config.toml
n_layer = 12
d_mlp = 3072
activation = "gelu"
norm = "layernorm"
rope_fraction = 1.0
lr = 0.00197
lr_mult_o = 2.0
grad_clip = 1.0
warmup_steps = 200
final_lr_fraction = 0.0
doc_mask = true
MLP neurons of a small language model. Each row is named by its layer, matrix (down: output weights) and neuron, and shows model dimensions 112-175. Each number is 200 + 30 x the weight over its row's rms, rounded and kept within 0 to 999.
A block is one neuron, or neurons of one layer that tend to fire together. Before each block is what it responds to, as a language model described it from the Wikipedia text at the highest values.

Separators and mid-number pieces that come right after a digit and are followed by another, as in score dashes (1–0), table pipes between stats, and decimal points (19.6).
L9.down235,188,245,182,178,182,214,197,175,147,174,215,223,177,179,190,189,170,150,233,220,176,225,195,146,156,205,102,243,194,179,166,190,219,190,240,195,139,214,240,142,176,196,249,225,161,174,228,252,196,218,234,246,227,247,206,203,197,91,179,184,170,227,208,208
L9.down519,190,197,218,216,240,179,159,207,159,222,191,165,201,229,121,236,194,224,200,221,238,244,243,211,190,174,203,222,157,228,190,244,136,161,242,156,213,216,140,199,237,166,210,181,209,234,216,175,189,209,205,193,159,206,172,283,180,194,195,160,186,194,230,158
L9.down593,183,186,240,199,241,172,160,245,162,164,195,153,232,198,165,153,213,220,216,208,150,206,158,201,163,155,208,164,181,191,176,223,202,258,207,128,225,255,194,159,199,223,234,186,176,200,179,265,174,184,233,154,201,237,167,231,143,118,189,203,203,163,239,202
L9.down1006,184,197,173,194,159,180,167,237,203,206,250,226,207,200,202,147,179,181,189,257,196,238,215,214,199,186,161,197,152,205,223,154,168,258,219,224,209,216,190,254,177,143,232,215,212,218,147,208,222,219,209,218,175,204,227,163,149,159,172,251,204,214,173,198
L9.down1397,244,189,244,193,178,226,212,140,149,189,164,166,195,234,167,226,168,217,203,253,175,139,190,195,156,195,204,218,185,197,204,173,138,212,196,163,261,157,190,237,200,268,205,190,197,182,180,173,242,203,189,184,210,154,231,230,227,232,207,183,189,185,256,169
L9.down1400,214,205,250,186,225,200,192,190,159,193,217,172,183,205,193,225,193,132,160,206,183,160,198,171,216,198,232,203,177,216,226,212,185,180,200,191,221,230,168,204,209,239,198,189,131,162,216,201,269,169,236,244,120,202,174,159,180,223,184,177,209,279,155,182
L9.down1533,183,240,205,171,178,188,211,233,195,176,191,167,248,239,196,167,204,139,188,193,200,225,217,160,206,230,212,201,264,234,174,174,159,235,219,261,237,227,200,233,189,183,171,288,222,169,214,170,208,246,249,192,151,221,268,231,180,191,187,212,246,209,193,181
L9.down1657,158,223,223,167,192,203,257,238,207,169,146,225,201,164,139,203,191,169,203,259,182,226,110,192,150,185,151,206,215,132,204,172,163,184,201,197,199,166,161,214,240,219,229,193,186,149,226,146,188,205,210,192,212,216,171,214,156,195,183,240,193,150,169,176
L9.down2526,214,227,177,227,236,169,191,193,215,260,184,233,204,238,168,182,169,213,230,262,223,199,192,160,179,252,212,194,186,229,155,168,179,197,221,192,200,243,223,198,152,180,173,213,179,175,213,140,187,176,200,161,180,180,143,170,223,199,219,208,189,208,146,198
L9.down2600,204,212,206,201,188,205,192,210,161,209,182,193,195,153,163,166,175,201,203,172,205,203,226,221,116,186,148,231,215,228,215,128,196,249,193,165,213,258,219,210,172,195,204,250,206,218,170,209,231,281,175,175,255,199,185,225,181,207,213,198,215,173,205,178
L9.down2806,257,205,198,197,191,227,163,189,135,136,143,223,253,198,155,176,201,171,182,214,223,157,212,248,179,129,182,178,200,219,200,203,185,208,177,125,170,202,190,166,219,200,190,118,195,222,165,206,145,142,190,164,126,166,186,207,146,222,239,180,270,210,217,157
L9.down2815,178,212,195,181,145,219,200,231,234,218,224,188,209,182,168,204,210,183,202,178,194,252,151,219,166,180,236,239,260,223,196,233,232,214,154,241,192,192,198,180,178,207,209,155,227,167,165,173,183,218,209,177,257,199,191,187,246,199,209,203,242,171,202,187
L9.down2820,227,253,248,193,171,192,166,227,156,186,180,232,172,212,252,154,214,195,234,150,199,145,192,199,178,196,212,240,190,226,162,167,247,248,227,258,186,191,177,206,226,198,187,152,200,198,237,218,205,238,187,229,210,162,156,197,173,174,230,157,166,172,205,217
L9.down2950,228,207,222,167,203,173,168,200,168,209,208,194,232,215,198,180,215,173,208,190,186,226,216,218,149,189,175,216,196,200,156,183,182,244,179,183,253,201,155,179,201,194,189,202,156,214,170,227,176,216,270,220,225,215,170,186,178,192,196,225,182,151,207,232
L9.down2983,183,207,222,196,205,225,197,210,200,133,223,234,192,239,250,217,193,228,173,193,136,242,174,181,193,213,167,192,167,220,210,221,163,250,165,202,224,224,155,235,178,180,138,210,193,239,216,198,239,206,205,190,168,242,246,155,162,205,213,192,221,195,216,192
L9.down3047,207,199,209,209,203,168,195,173,195,199,266,183,159,198,156,196,177,187,210,183,174,209,167,205,164,220,243,180,176,165,187,185,170,187,198,135,243,169,188,179,200,213,217,189,170,179,180,206,217,129,219,136,180,253,204,187,229,218,241,188,218,183,217,184

Separators such as pipes, semicolons, dashes and decimal points right after a number, before another, in sports standings, score grids and stats tables.
L9.down315,230,231,228,216,161,255,213,205,195,260,200,226,181,158,235,203,176,205,225,213,197,139,174,170,186,247,231,210,208,218,204,186,192,193,254,175,189,193,199,263,212,182,190,203,204,280,234,213,197,190,168,207,174,214,171,173,131,231,157,218,193,164,198,183
L9.down324,199,235,160,242,220,214,207,207,199,157,179,217,196,174,180,174,244,150,146,194,142,208,192,236,227,187,199,231,202,255,219,219,174,215,141,158,223,229,210,193,164,197,192,161,207,159,210,155,169,180,236,203,229,193,224,191,173,189,190,221,191,203,217,232
L9.down477,153,209,234,205,180,251,186,192,166,205,220,218,199,246,177,150,216,232,261,169,207,231,248,191,140,201,210,223,192,224,191,183,184,206,181,144,235,186,201,188,160,197,218,295,151,200,179,140,111,172,215,265,170,203,173,225,145,267,214,221,172,184,242,220
L9.down622,203,186,234,160,237,175,221,173,251,212,148,137,199,225,198,228,193,242,203,243,180,202,190,246,213,185,199,200,178,185,278,155,191,214,136,201,212,193,222,166,194,195,209,185,225,216,154,144,167,155,204,193,175,173,182,192,166,224,213,183,208,158,201,228
L9.down772,206,203,174,217,203,206,194,238,102,187,218,227,195,211,129,182,201,189,139,155,176,246,189,165,219,134,202,200,215,207,240,163,144,157,190,193,180,157,201,174,167,187,215,166,185,228,148,211,186,152,179,193,190,255,193,212,249,156,211,201,225,216,187,237
L9.down814,234,218,203,181,242,194,218,171,218,231,183,200,189,140,170,193,202,233,232,162,159,135,213,165,261,157,182,198,205,169,227,220,187,184,246,214,201,170,247,239,242,205,199,183,256,153,207,132,214,220,211,168,204,200,173,180,205,161,142,179,163,151,125,163
L9.down890,198,202,168,152,157,194,217,137,198,149,230,180,205,195,231,152,213,192,187,168,226,210,154,179,145,178,208,222,227,146,211,202,205,222,221,251,140,175,252,187,194,243,190,214,185,174,165,214,224,199,175,220,162,210,210,210,192,195,199,188,217,191,224,196
L9.down1104,230,212,191,233,183,225,198,195,257,214,192,217,204,176,212,169,180,154,210,234,231,173,205,226,225,197,164,232,179,243,193,181,226,141,236,154,183,183,176,221,190,208,207,205,172,168,130,137,172,173,181,220,196,193,210,204,221,232,231,186,210,167,207,174
L9.down1326,166,212,165,210,254,251,186,197,208,199,209,203,206,257,222,208,135,157,166,246,235,218,176,200,235,234,189,170,215,197,159,224,147,162,189,171,188,220,221,179,219,185,228,187,189,191,204,238,172,208,192,189,208,232,227,192,159,224,170,208,176,231,256,267
L9.down1395,158,184,200,162,203,150,175,225,149,175,207,202,179,186,223,156,213,178,195,234,177,184,213,169,186,214,160,201,200,242,234,149,142,211,222,210,180,226,205,200,183,174,190,197,188,180,181,219,233,206,174,214,193,230,209,240,234,159,186,189,203,176,152,237
L9.down1444,194,237,156,230,195,193,220,186,239,205,160,213,191,183,247,168,203,202,175,179,272,203,190,174,185,214,228,257,261,248,202,184,198,209,157,254,202,178,222,171,187,217,162,209,197,212,158,180,220,198,244,145,257,242,205,206,228,217,233,166,245,200,164,199
L9.down1741,234,269,202,214,189,120,239,166,203,176,185,208,197,203,174,217,211,202,265,228,140,185,230,249,223,229,193,203,210,228,180,215,175,208,177,197,194,217,218,263,212,135,194,256,173,225,183,191,169,185,192,209,202,210,153,179,245,223,184,171,204,197,172,181
L9.down1911,210,209,245,236,185,210,225,126,203,179,185,186,208,184,224,198,187,133,180,194,213,215,241,252,172,160,155,181,257,165,192,163,221,216,197,239,189,258,193,193,199,222,167,234,163,207,217,148,232,183,216,207,215,224,249,186,190,228,140,204,144,191,185,208
L9.down2042,220,164,191,198,163,198,231,198,189,183,155,185,257,169,184,264,163,227,172,183,228,172,232,202,127,182,223,210,269,203,165,250,163,204,169,236,184,217,176,195,195,178,184,248,232,192,236,177,150,197,182,193,228,191,144,207,185,194,193,221,229,209,208,229
L9.down2052,201,263,226,218,178,182,184,205,217,174,210,255,214,214,159,203,146,214,157,209,178,210,148,192,151,226,198,210,198,225,160,221,188,211,202,220,163,244,201,165,185,222,205,216,160,194,227,189,192,216,134,166,173,177,280,256,158,192,180,237,175,174,183,148
L9.down2445,192,211,151,173,182,162,179,183,214,223,155,123,188,199,222,221,166,167,197,198,182,212,246,176,234,146,170,230,251,204,221,168,170,161,154,223,210,173,208,161,202,166,231,223,264,194,165,251,266,194,205,249,154,125,222,191,184,177,180,214,169,169,200,167

Second word-piece after a capital letter in headings and names (C-on in Conflict, G-old, B-ronze), and dashes or pipes after digits in score tables.
L2.down2054,189,209,132,199,197,163,193,229,176,172,252,216,221,184,168,203,209,217,196,193,218,185,210,265,179,231,188,233,162,184,177,178,190,171,191,195,193,158,200,231,224,211,142,270,142,201,182,235,228,232,223,186,213,194,237,200,215,215,158,208,182,215,151,176

Highly predictable next pieces in formulaic text: census boilerplate (total, per cap-ita), digits after commas in tables, word endings (deterior-ated, Roll-ing).
L2.down911,220,249,156,182,192,213,183,222,146,211,239,174,144,187,171,206,187,208,233,214,212,182,228,194,212,149,227,200,203,219,173,225,201,157,211,218,249,217,251,184,186,199,238,217,196,203,182,226,223,198,157,207,212,195,187,208,170,224,193,176,191,175,204,208

Fires on the digits, thousands groups and scale words (million, billion, % of) of counts or amounts in prose: 2.5 million troops, 140,000 wagons, 150 elephants.
L6.down364,215,156,165,137,221,216,225,233,228,237,183,208,176,189,157,193,164,172,201,218,256,207,205,158,218,243,229,191,167,153,229,225,228,138,183,205,216,224,177,211,150,257,247,181,185,251,157,233,239,165,222,229,204,197,206,228,205,232,164,199,224,181,183,227
L6.down858,222,205,160,200,227,213,153,254,153,213,226,206,230,174,200,192,227,168,217,208,216,213,221,216,222,178,262,236,187,162,172,238,133,223,252,203,224,275,220,183,163,187,157,210,217,301,185,206,172,186,154,164,173,215,186,177,195,227,190,225,184,246,179,199
L6.down1497,157,210,155,201,145,173,213,196,192,195,187,189,243,145,186,185,160,222,248,221,228,236,245,240,230,205,222,249,181,182,194,198,204,130,158,176,180,235,198,180,205,163,194,199,194,223,216,184,224,226,179,152,209,187,186,196,238,190,170,197,202,229,197,158
L6.down2725,223,199,173,173,239,219,170,198,138,188,239,199,195,231,170,131,204,219,252,237,184,197,260,216,186,203,248,164,221,219,203,227,170,223,219,214,189,231,211,253,176,219,182,233,220,224,195,166,178,186,176,178,226,194,195,228,175,217,220,209,208,198,186,229

Dash between two numbers in sports scores, mostly football results tables, like 3–0 or 3 - 1, plus thousands commas like 1,949.
L6.down597,190,202,236,206,194,212,168,186,147,222,233,251,221,182,198,204,158,237,191,208,223,233,208,165,230,237,179,227,156,185,210,202,203,203,248,118,210,206,226,228,179,226,166,188,173,201,193,142,191,179,242,253,246,191,192,203,138,182,232,207,184,241,164,227
L6.down973,205,154,212,169,207,204,235,214,243,178,156,152,222,216,214,169,198,218,209,197,191,239,232,150,197,161,219,150,207,156,203,177,221,216,259,212,191,227,202,199,169,173,204,184,231,194,185,248,137,206,184,188,250,217,158,266,198,173,215,186,151,225,162,224
L6.down2574,177,194,194,189,102,191,200,144,194,170,252,215,207,256,200,219,172,208,181,240,142,233,245,195,203,229,247,203,250,140,212,198,175,158,212,221,224,165,151,215,229,124,188,174,180,189,252,188,181,190,172,229,213,180,201,228,214,165,174,213,175,239,188,196
L6.down3000,174,207,224,180,186,225,171,208,192,208,176,221,186,227,170,180,202,207,248,187,223,197,214,166,184,210,184,238,156,238,209,149,208,187,193,177,257,193,243,190,189,165,150,229,182,185,189,120,282,229,188,265,163,166,196,205,206,222,156,203,199,167,138,170

Tokens inside sports results and league tables, mainly score dashes, digits and cell separators (0–1, Kilmarnock 0-1, | 8), plus team-name pieces (FC, Division, team).
L2.down2761,225,184,218,158,157,170,194,227,185,206,182,227,152,225,226,187,171,180,228,188,240,205,203,218,193,161,202,228,232,188,237,196,162,170,205,217,207,246,167,256,181,180,179,159,204,211,186,197,291,209,203,200,175,222,220,230,226,171,183,195,253,226,223,216

Last token of a sentence's subject, usually a person's surname or he/she in biographies, right before the verb, as in "Adams was named".
L6.down2109,196,156,190,144,238,227,226,185,239,235,180,219,230,231,209,179,190,218,234,211,213,191,246,243,185,271,155,203,167,192,201,170,244,217,240,157,239,205,205,210,245,250,189,233,210,158,205,217,193,176,259,196,200,243,190,138,164,129,194,189,187,254,181,220
L6.down2345,197,190,212,206,156,184,177,217,216,171,255,202,213,178,163,200,161,216,188,160,195,159,213,262,201,159,187,177,185,204,187,208,198,225,157,185,235,189,177,207,203,236,163,207,180,186,180,160,155,214,182,209,208,189,169,203,245,191,176,208,225,229,197,209
L6.down2399,229,187,172,218,226,175,206,210,208,220,180,210,203,199,145,250,227,214,172,240,178,176,190,223,204,245,200,167,162,203,141,240,200,210,231,227,203,201,200,195,186,189,203,177,145,216,206,146,156,196,185,220,218,196,177,217,206,193,271,188,203,195,167,162
L6.down2428,225,162,235,183,204,202,208,222,185,195,244,194,161,204,271,207,180,183,179,189,175,149,239,173,219,248,193,231,178,212,160,215,209,173,251,231,154,199,194,194,268,192,229,235,238,139,218,190,167,232,181,218,171,282,185,138,249,225,261,214,242,188,197,204

Digit tokens in numeric quantities, often after a decimal point or dash, before units or percent: 2.1 feet, 5–10%, 150 sec.
L9.down412,204,213,241,177,190,181,188,177,171,168,255,246,180,231,177,255,270,259,183,237,200,164,214,217,241,222,175,178,187,145,185,166,157,188,226,249,193,237,211,246,187,163,209,218,224,180,190,204,185,169,196,201,189,165,232,169,194,182,237,243,202,199,181,215
L9.down597,206,229,211,266,216,177,241,156,188,180,202,208,178,217,177,158,209,176,181,226,184,207,180,180,217,173,187,187,168,259,202,197,241,197,188,188,144,136,221,217,237,122,169,148,158,228,176,188,202,165,180,215,234,181,227,173,248,215,203,189,196,183,187,211
L9.down1052,157,211,191,245,203,184,182,224,216,232,212,146,226,203,212,167,171,243,176,163,249,242,182,173,152,169,210,175,217,237,216,165,250,199,212,193,162,222,253,147,181,231,143,230,208,194,184,222,205,225,195,206,254,210,250,175,138,241,231,220,160,233,201,172
L9.down1090,237,274,161,175,233,216,212,187,195,187,209,213,164,212,206,254,174,194,154,239,206,138,225,183,213,226,176,164,230,207,168,225,211,194,207,249,210,221,244,214,171,272,218,241,203,262,206,163,208,220,221,165,212,182,195,209,194,109,210,208,217,193,231,215
L9.down1317,204,160,242,173,165,208,237,211,190,190,210,167,213,206,194,193,203,201,215,243,206,255,207,220,205,231,197,155,181,202,231,199,226,208,268,210,147,194,197,195,218,209,234,240,184,196,249,258,141,164,152,181,197,209,200,238,216,178,224,221,193,172,167,199
L9.down1621,237,206,231,158,183,196,205,260,235,196,205,154,166,192,148,182,248,200,211,197,192,216,239,232,195,194,190,245,219,138,168,147,232,232,173,217,236,188,214,183,202,215,186,190,221,208,203,204,137,218,179,186,205,185,208,164,154,243,242,170,170,167,157,221
L9.down1813,219,223,171,158,197,199,185,210,177,195,196,185,191,221,260,212,235,234,192,222,239,202,191,165,240,262,208,175,183,199,165,168,210,169,213,182,222,203,212,224,225,181,166,216,186,206,201,186,206,178,158,203,217,243,183,229,266,176,161,158,172,228,156,222
L9.down2033,181,201,266,213,174,160,211,176,254,239,191,205,223,166,127,240,216,239,168,152,268,232,182,200,232,226,222,184,253,169,129,167,161,257,207,198,218,214,226,191,184,144,151,204,183,190,228,223,199,181,181,208,202,145,204,226,252,247,206,241,171,183,224,206
L9.down2066,215,182,193,171,235,184,196,238,212,207,177,238,216,163,215,181,213,242,165,155,187,220,153,215,233,216,141,171,232,184,226,241,235,246,189,196,156,221,157,237,179,130,226,208,256,248,181,128,187,231,160,238,269,169,186,244,187,187,175,213,202,245,201,149
L9.down2488,175,244,201,179,180,166,168,225,190,188,177,215,194,217,188,193,241,206,219,193,236,261,244,150,224,171,225,273,193,213,151,234,211,211,180,196,259,222,212,155,211,232,161,204,148,197,186,222,252,244,213,180,205,205,196,217,227,243,159,179,204,212,166,204
L9.down2490,207,256,213,181,220,179,256,138,173,221,198,140,238,216,191,235,211,200,175,210,159,199,215,214,187,209,202,230,186,176,198,211,126,224,189,202,205,220,172,230,235,222,180,232,198,238,202,205,200,210,179,220,178,215,168,171,208,179,142,219,218,248,215,163
L9.down2552,265,167,185,253,198,251,207,264,205,209,212,203,229,171,166,194,148,224,264,215,174,240,154,117,181,174,145,226,234,220,233,201,182,179,218,233,202,219,236,143,146,233,192,270,188,237,220,192,194,183,213,254,238,183,175,189,186,163,215,214,179,179,155,186
L9.down2716,194,237,200,155,190,232,212,152,223,194,219,156,176,187,172,156,151,215,185,171,169,177,264,223,252,233,222,200,215,217,215,201,218,207,199,207,230,132,199,216,191,164,182,235,185,227,239,156,190,205,144,228,165,192,226,204,240,226,192,183,274,178,182,165
L9.down2771,215,194,258,169,188,198,165,263,162,205,160,139,183,133,188,186,199,173,171,147,212,238,211,166,172,148,194,241,222,213,178,212,197,187,175,197,194,162,180,210,227,174,228,196,220,190,166,164,176,237,186,217,192,203,211,226,218,179,218,240,214,187,258,217
L9.down3056,188,203,202,202,201,173,174,137,224,201,191,196,197,171,220,145,216,228,241,251,182,226,216,138,165,150,152,258,242,157,186,201,234,213,183,204,165,181,173,158,208,206,151,236,201,214,174,233,168,204,234,165,200,214,225,208,198,186,215,172,229,208,134,238
L9.down3065,188,194,169,232,219,195,201,216,238,145,222,135,192,219,181,154,180,194,216,177,218,170,201,219,273,178,169,221,198,198,169,159,207,189,211,219,179,211,185,210,200,172,188,163,218,183,199,181,166,209,235,197,161,164,259,153,221,181,237,212,246,186,165,177

Final word piece of a sentence-subject name, usually a surname already mentioned, just before its verb, e.g. Blanch-ard had, Har-riot died, Prud'hom-me informed.
L9.down511,266,167,155,211,206,244,222,142,146,218,207,192,184,230,233,208,231,211,211,151,231,213,224,176,218,183,187,243,189,169,181,159,251,184,185,217,107,214,230,171,240,183,240,211,203,244,225,224,167,159,174,191,226,223,235,198,217,193,161,220,206,188,202,182
L9.down945,200,160,199,220,198,172,187,220,177,220,176,176,233,174,207,148,250,204,191,205,231,209,195,201,179,169,189,174,140,149,135,256,207,198,181,190,198,180,194,226,249,228,124,195,165,178,212,141,167,237,187,197,254,212,221,203,221,210,217,159,121,212,186,134
L9.down1211,182,202,232,238,214,177,231,207,192,262,189,244,201,184,192,188,208,196,187,207,210,215,162,187,201,180,193,209,260,233,224,209,216,212,198,175,206,193,222,211,205,224,254,193,248,185,195,237,179,220,212,206,251,213,175,229,172,193,231,174,215,185,186,152
L9.down1347,188,208,166,218,186,177,246,211,221,151,253,193,146,202,212,185,193,204,212,228,174,215,137,230,298,254,232,215,235,184,216,156,182,249,202,191,171,168,210,237,222,207,209,248,166,215,212,166,175,238,213,193,177,233,194,187,191,169,202,195,185,166,167,166
L9.down1521,183,198,187,186,187,186,141,207,188,191,234,179,242,262,163,202,175,223,191,190,219,192,194,199,216,195,232,187,247,203,242,204,147,196,275,162,227,179,175,207,140,205,215,143,232,207,219,182,214,226,207,240,224,192,248,172,202,264,217,261,237,208,252,268
L9.down1863,180,248,154,227,197,166,227,243,212,189,132,202,154,173,202,189,138,216,207,151,179,205,208,224,247,237,172,144,174,254,188,229,162,217,177,175,198,159,202,229,256,195,245,146,218,178,204,220,230,198,210,209,191,189,161,212,167,215,196,156,219,190,181,228
L9.down1871,228,206,218,192,171,229,213,191,226,222,210,212,180,218,212,208,224,189,170,217,178,247,158,212,258,262,197,215,251,207,224,175,175,189,214,200,190,233,135,206,220,225,193,234,132,211,229,188,188,161,199,185,208,156,183,206,213,166,221,173,137,155,207,202
L9.down1899,256,235,191,189,182,154,219,230,186,205,171,180,179,236,217,214,209,231,209,182,182,142,206,195,170,183,221,183,251,211,245,225,160,227,168,207,202,172,214,185,226,206,238,197,226,193,197,206,240,219,240,211,164,166,202,218,166,163,226,212,206,217,188,194
L9.down1969,164,206,199,211,217,196,172,148,224,194,135,233,301,249,152,189,240,209,156,211,145,219,201,156,229,198,188,203,220,284,226,148,235,192,160,246,197,160,207,167,164,175,203,215,218,161,188,171,168,209,215,194,178,230,205,186,171,172,195,206,192,226,203,242
L9.down1973,218,187,179,229,166,263,190,253,186,181,169,213,165,230,219,238,271,164,234,210,173,178,192,200,222,207,172,219,175,197,162,220,226,183,165,213,174,195,124,153,207,188,163,177,228,183,214,153,205,181,205,227,193,227,216,228,242,216,169,166,171,209,203,215
L9.down2060,201,240,220,206,214,206,219,238,220,182,227,203,161,197,258,220,224,196,209,188,145,182,220,198,234,214,155,196,169,214,220,234,214,212,236,209,216,170,178,153,187,268,175,221,152,179,287,229,219,183,214,194,228,175,187,204,154,210,194,201,189,161,210,194
L9.down2111,232,231,196,227,157,237,150,167,241,180,203,182,167,158,217,136,198,223,199,216,157,191,188,191,249,219,195,193,205,203,196,210,222,123,126,192,283,197,218,154,159,182,203,208,199,168,248,231,218,196,191,249,206,196,139,200,155,220,225,162,232,180,175,226
L9.down2244,200,215,207,203,184,234,186,171,194,199,237,211,149,241,197,236,170,221,285,173,182,201,186,206,205,198,235,191,205,169,170,156,184,234,252,196,179,169,239,273,189,227,175,219,178,169,181,151,193,221,129,187,142,205,215,255,176,212,230,216,199,208,220,224
L9.down2516,191,149,195,163,206,236,176,236,239,220,185,187,186,168,202,225,207,145,221,214,144,192,252,179,204,228,151,164,203,180,160,208,209,159,210,182,233,192,151,212,196,178,194,211,208,168,196,186,224,248,190,224,159,231,205,217,217,165,207,142,256,182,176,235
L9.down3014,215,243,217,186,191,241,239,198,187,142,253,190,210,190,186,192,217,160,194,245,161,256,208,203,245,231,212,217,163,217,223,258,161,171,176,231,252,224,198,242,204,175,140,188,182,230,227,205,251,221,212,190,187,244,209,233,195,213,206,189,206,168,231,214
L9.down3069,251,218,184,166,169,215,204,183,205,166,187,220,181,217,234,214,196,228,165,206,179,210,224,234,230,220,221,212,203,202,201,172,208,210,199,239,208,205,179,155,197,191,130,159,226,190,225,188,161,191,198,194,147,231,161,176,232,212,187,202,206,178,170,195